Weights of a small transformer language model: LayerNorm before each block, a variant of Adam for these matrices.
MLP neurons of a small language model. Each row is named by its layer, matrix (up: input weights) and neuron, and shows model dimensions 80-207. Each number is 50 + 15 x the weight over its row's rms, rounded and kept within 0 to 99.
Before each neuron's rows, "fires on" lists the tokens most often at its 100 highest values on Wikipedia text that the model never trained on. A number after a token or word is its count.

fires on: " and" 38, "L" 19, " " 9, "-l" 8
L5.up1067:91 62 53 36 28 38 57 65 63 50 36 31 57 56 53 60 63 47 53 48 63 55 57 60 43 44 57 40 54 66 41 73 48 40 37 30 70 40 28 39 54 59 37 30 37 55 57 00 64 22 65 60 63 77 58 41 51 68 61 51 51 31 31 28 72 64 28 18 33 37 62 49 53 80 33 35 44 54 29 45 57 60 45 36 59 80 20 73 38 54 32 48 30 68 32 74 51 36 51 42 37 51 11 41 80 33 69 51 44 49 38 51 48 59 86 26 50 28 52 32 48 35 65 50 37 59 45 52

fires on: "'" 27, "ew" 10, "'s" 9, " the" 9, " |" 7, "me" 5
L5.up395:50 37 35 49 38 30 58 39 56 46 61 76 43 29 65 63 21 24 59 55 45 72 47 67 35 72 47 48 48 57 46 48 39 78 68 33 47 45 40 15 61 43 52 58 48 50 68 85 58 64 58 68 43 54 37 56 53 39 60 66 45 71 62 35 65 29 21 50 69 22 49 59 52 49 62 38 55 37 49 64 46 40 43 44 65 41 37 57 79 23 41 81 64 45 35 43 35 57 71 52 39 45 47 37 52 72 60 68 60 43 61 35 33 82 59 72 62 53 40 45 48 43 49 30 47 44 51 37

fires on: "b" 17, " people" 16, " to" 9, "ic" 8, "ical" 7, "rics" 6
L4.up984:42 38 55 51 34 65 58 50 72 58 47 74 69 00 26 50 61 29 63 31 52 51 69 33 48 59 34 31 31 63 64 65 54 38 46 46 56 74 57 46 47 46 76 39 68 72 42 59 49 59 79 39 38 64 45 74 77 73 22 40 52 60 37 48 47 79 35 69 57 39 46 64 54 71 53 52 74 32 36 67 73 42 28 66 40 61 41 60 58 53 46 46 69 40 29 64 34 57 65 72 43 60 21 74 58 24 42 37 54 47 10 41 43 52 78 52 44 19 36 77 40 54 49 49 46 66 57 44

fires on: "-" 91, " " 5
L6.up1426:68 38 53 54 47 61 72 56 49 86 67 36 55 50 43 43 69 59 56 47 61 68 46 35 40 77 39 49 37 50 56 53 56 54 52 58 43 32 15 49 43 66 79 38 51 74 64 33 56 70 22 04 63 48 61 41 52 43 58 55 52 14 63 48 59 35 49 51 37 56 51 35 39 65 62 44 56 69 35 58 65 38 47 52 74 68 51 86 33 47 17 42 43 75 51 71 33 72 57 39 40 25 34 57 51 46 58 63 48 29 50 42 51 41 39 44 43 28 53 52 53 46 69 40 47 62 53 28

fires on: "," 41, " St" 22, " was" 9
L6.up334:62 61 50 73 42 25 67 37 18 33 35 56 55 24 65 65 53 47 29 60 57 60 69 62 44 34 51 45 53 70 68 39 75 47 09 55 42 39 45 43 50 48 30 49 41 61 33 45 45 56 63 56 88 72 51 86 31 61 42 69 18 48 52 61 54 54 36 61 41 64 51 53 61 62 65 43 43 45 26 60 32 55 59 62 66 81 50 42 49 21 38 62 37 63 46 52 54 53 36 29 64 32 58 59 47 46 42 29 28 41 31 57 31 58 33 40 40 43 44 38 61 59 25 55 39 62 47 52

fires on: "," 47, " also" 14, "\"" 14, " only" 5, " " 4
L8.up510:63 42 46 54 33 43 67 40 33 44 43 68 38 27 41 62 52 34 45 61 39 54 54 22 47 43 66 51 43 66 69 52 32 54 30 52 42 48 49 49 50 50 45 69 50 56 45 44 65 73 23 58 63 56 48 53 46 38 40 56 40 71 61 46 59 54 17 60 37 63 47 49 35 73 59 53 83 38 34 65 51 38 47 41 38 51 38 51 52 42 50 59 49 17 48 74 27 38 51 25 61 28 59 36 49 52 59 56 55 13 34 46 32 61 73 32 43 38 69 76 23 76 37 53 53 57 57 50

fires on: "," 64, "==\n" 15, ")," 8
L4.up1279:64 61 38 73 80 52 68 49 46 55 69 72 58 42 39 40 51 32 73 48 42 47 60 44 56 58 44 50 74 81 59 55 56 64 70 62 45 54 42 47 49 48 60 61 44 77 43 55 66 33 70 67 56 77 46 51 54 46 37 66 41 60 42 42 86 47 58 46 47 39 21 46 39 52 59 33 78 54 51 67 44 60 26 63 31 50 39 55 32 53 53 67 48 41 54 49 48 27 53 50 41 43 00 47 42 49 55 61 43 25 38 38 42 73 67 27 32 47 43 82 23 30 57 40 51 59 24 56

fires on: ")\n" 47, "\n" 22, "\n\n" 14, ")\n\n" 7
L4.up1343:57 57 38 69 49 54 76 54 22 53 55 60 52 50 47 51 43 49 67 49 57 55 67 29 40 56 32 43 07 24 79 40 38 46 57 70 34 27 45 28 55 35 49 30 57 61 53 68 55 29 77 64 46 32 46 33 50 43 53 52 47 46 49 42 78 72 55 43 59 50 55 37 41 45 57 28 70 45 63 78 40 38 40 45 41 65 48 85 40 72 34 53 44 60 58 37 50 51 60 54 20 66 39 62 60 11 52 54 59 41 55 61 30 34 79 24 65 51 46 66 54 61 44 37 24 74 49 60

fires on: "," 43, " species" 14, "e" 5, "\n\n" 4
L4.up1451:68 64 30 48 45 60 68 87 10 57 49 43 75 17 33 63 22 46 59 47 65 35 32 46 33 61 38 53 47 59 33 42 54 61 30 51 41 60 53 55 60 65 65 42 55 65 33 52 69 52 58 74 75 61 54 77 23 54 70 37 47 44 20 57 48 62 58 63 56 47 33 39 13 39 52 27 55 88 47 52 62 27 39 74 29 49 36 56 52 43 54 88 68 65 43 60 50 36 46 48 27 46 16 41 60 53 67 45 43 43 53 41 34 55 56 48 31 57 33 65 64 44 49 52 37 60 67 51

fires on: "," 88, " (" 7
L4.up1438:58 47 63 60 54 44 61 48 47 53 52 45 32 07 55 68 44 75 44 51 69 43 70 44 36 59 45 68 39 43 63 44 53 50 33 25 55 53 67 71 44 50 64 43 24 74 58 56 64 62 30 47 67 28 69 95 65 52 49 54 23 50 61 58 65 60 43 42 83 54 19 35 39 51 31 49 59 80 53 76 00 64 55 52 53 59 29 68 29 52 16 63 19 87 45 66 56 40 47 66 70 54 45 46 64 54 51 54 34 39 32 47 28 51 52 39 53 47 37 48 54 63 44 42 42 29 69 55

fires on: " sk" 24, "202" 13, "," 9, "ag" 9, " Sk" 9
L4.up172:36 71 66 72 25 40 73 20 65 57 16 56 38 24 46 87 55 65 64 39 73 35 44 74 48 41 48 56 51 65 60 58 59 49 54 31 36 69 31 65 70 46 42 39 53 55 44 48 40 63 48 37 61 53 76 99 63 70 57 74 24 43 40 45 33 66 51 44 55 51 50 50 39 55 49 47 61 56 80 82 68 66 42 32 51 57 23 36 58 28 36 56 42 80 43 62 48 46 57 61 58 59 29 49 64 40 66 49 39 36 19 70 54 43 60 53 44 49 52 75 56 84 32 67 38 44 70 62

fires on: " the" 31, "in" 16, " |" 12, "on" 8, "ons" 6, " (" 6
L6.up1263:73 34 31 52 25 38 52 28 33 34 57 87 46 34 45 54 25 42 51 51 55 44 57 31 39 84 67 41 14 39 41 67 58 54 71 26 48 35 43 27 34 58 36 70 29 43 67 42 54 51 69 70 41 59 49 62 61 71 47 70 56 59 48 23 51 54 50 26 37 46 70 35 40 27 65 43 48 60 53 47 55 56 45 55 65 59 56 59 46 41 37 66 53 71 59 48 46 50 62 43 29 48 25 49 46 36 66 73 61 31 46 27 43 83 48 50 59 51 55 28 19 67 53 24 43 35 59 57

fires on: "." 27, "'" 14, " this" 9, "," 6
L8.up1060:36 41 43 40 45 27 70 43 42 80 45 40 61 48 58 65 66 29 70 37 56 67 44 44 28 37 46 38 33 70 36 57 48 50 51 47 42 40 70 61 68 22 54 55 55 73 46 49 63 38 87 35 61 60 56 35 47 53 71 45 38 41 28 47 69 55 55 54 75 33 46 73 49 30 57 34 49 57 38 86 41 29 53 71 55 47 46 99 54 42 53 55 63 47 64 45 41 82 75 46 38 26 08 61 48 11 63 91 44 49 58 58 44 79 73 44 49 31 52 62 32 36 50 46 34 56 55 37

fires on: "r" 36, "l" 21, "al" 6
L4.up332:30 15 24 38 32 47 48 50 56 49 59 68 48 59 46 65 56 59 33 62 55 34 54 59 38 39 68 39 45 55 48 67 70 56 67 64 18 52 56 35 52 44 26 64 50 38 39 52 66 39 26 21 63 47 43 77 35 89 42 64 38 41 57 71 60 36 49 54 53 60 33 39 65 33 72 53 51 33 63 72 41 37 24 59 62 69 74 50 56 48 44 42 63 21 26 51 52 53 60 55 43 41 55 26 40 37 74 65 21 45 47 66 43 73 46 25 50 45 46 34 23 45 50 37 43 49 47 56

fires on: "," 60, " two" 10, " they" 7, " he" 6, "'s" 5
L6.up216:33 48 43 69 50 52 96 46 36 43 53 58 49 67 62 44 41 54 46 42 32 50 57 63 31 57 32 51 68 52 65 20 61 58 30 73 32 55 58 41 52 30 55 52 45 93 64 53 43 51 67 37 46 33 60 50 54 37 45 50 26 49 51 34 64 56 53 51 63 51 07 51 38 59 65 38 54 41 55 87 43 20 37 54 44 62 36 33 50 28 34 32 19 57 45 38 56 03 45 52 58 61 38 52 46 52 27 66 52 25 18 44 40 39 62 08 52 60 69 53 29 61 63 30 49 37 33 59

fires on: "," 32, "L" 11, "-l" 9, "in" 8, "el" 7, "il" 6
L5.up1525:62 37 55 66 44 46 60 66 50 56 59 58 59 49 42 65 74 61 39 35 65 48 59 75 16 48 37 54 34 74 47 24 49 47 46 29 63 18 33 46 71 59 38 49 50 48 44 32 82 33 74 49 70 42 42 74 38 53 77 67 52 25 49 28 68 14 48 23 50 74 16 49 21 64 64 33 30 50 42 52 53 47 41 34 93 65 27 99 52 33 24 63 52 73 61 56 32 57 46 49 53 67 44 33 51 47 63 54 65 31 44 44 47 68 63 28 64 43 45 34 50 34 61 51 58 61 70 54

fires on: ".C" 20, "p" 13, " etc" 11, "c" 6, " and" 6
L4.up1459:36 44 59 56 45 83 44 54 64 58 49 49 57 55 65 42 30 44 29 59 56 16 71 38 43 64 65 36 39 41 63 56 43 59 59 35 35 49 60 50 38 73 34 64 07 37 45 61 39 69 71 62 49 30 37 87 65 56 69 55 63 77 36 37 38 89 35 58 44 69 40 52 59 51 49 58 45 37 52 30 32 57 28 38 41 70 37 55 77 53 29 69 32 49 43 42 67 74 32 52 55 42 13 44 56 37 49 49 40 39 51 50 50 66 36 83 67 44 57 49 41 62 56 60 49 34 38 63

fires on: "-" 64, " Ch" 10, " In" 6, "-ch" 5, " ch" 4
L6.up1196:54 36 38 71 54 43 63 56 44 70 50 27 53 16 50 59 61 52 42 62 58 39 61 75 64 58 55 79 56 57 75 58 60 59 30 49 33 23 50 36 56 47 93 47 51 54 65 14 66 58 28 38 73 70 51 47 64 38 63 73 43 28 56 56 61 43 36 69 35 66 55 57 45 88 40 25 63 49 43 50 48 37 33 56 79 57 32 88 50 49 38 57 09 68 40 54 41 59 76 24 55 29 40 50 60 52 36 48 53 36 44 68 53 34 38 57 51 40 83 49 33 51 54 57 43 47 34 52

fires on: " of" 26, "qu" 16, "iv" 12, "m" 8, " be" 5, "is" 4
L4.up1397:27 57 32 42 46 72 60 31 48 39 52 68 45 61 36 54 74 66 74 50 86 61 39 52 39 65 52 84 57 63 81 39 49 48 46 29 52 35 39 65 52 40 46 51 64 59 65 34 55 57 54 17 66 53 51 30 57 40 77 58 48 64 58 57 48 46 55 16 63 86 44 63 18 60 60 29 46 53 20 46 67 61 19 54 83 78 32 59 42 45 42 64 60 37 43 36 34 49 53 51 42 46 60 45 32 54 42 61 26 46 49 37 43 38 73 20 42 36 49 48 65 65 81 49 62 64 63 29

fires on: " and" 25, "ch" 7, "port" 7, "che" 6, "p" 4, "c" 4
L8.up1333:51 48 31 42 66 25 59 42 37 65 50 36 60 47 58 49 67 29 49 40 45 34 37 23 23 35 64 62 19 46 45 33 34 44 44 58 48 40 54 25 46 59 39 41 31 53 36 52 47 56 34 50 54 56 38 70 70 51 69 35 49 49 43 44 38 55 35 48 41 52 46 36 50 69 38 50 57 65 65 52 26 63 33 07 49 49 66 56 53 33 43 30 55 49 56 64 36 52 53 59 58 62 24 55 63 44 47 52 42 35 16 43 30 53 12 64 58 42 86 32 41 57 47 65 49 51 45 71

fires on: "r" 85, " Ir" 5, "ir" 5
L5.up1072:21 45 31 49 28 48 60 57 86 86 61 42 54 54 65 53 63 34 42 60 68 42 44 49 28 49 77 55 38 96 54 47 64 51 65 62 59 64 49 50 53 41 64 57 34 29 45 36 66 38 60 42 66 62 59 77 31 68 47 45 27 51 54 44 76 43 46 38 48 39 29 35 53 66 61 59 33 63 77 70 50 56 46 56 58 43 71 80 56 35 09 43 44 48 50 24 54 65 41 67 64 28 04 06 54 42 50 61 47 34 18 65 24 78 54 72 67 28 49 84 67 40 58 63 36 49 77 51

fires on: "i" 25, "2" 22, "w" 13, "'" 7, "ew" 5
L5.up1068:71 61 44 45 40 74 55 61 30 57 60 70 43 60 53 66 32 48 71 40 36 58 53 25 44 41 28 54 35 56 35 51 28 40 59 69 43 82 34 26 40 37 42 62 63 48 42 57 60 54 49 74 53 66 67 56 42 53 49 44 54 31 23 46 59 57 62 53 49 60 32 34 22 37 61 37 78 59 52 70 40 28 28 63 58 70 43 71 17 79 48 60 41 65 47 62 51 65 44 56 30 62 00 26 85 14 77 49 31 40 55 49 34 73 69 47 34 28 46 61 61 67 43 73 19 52 40 27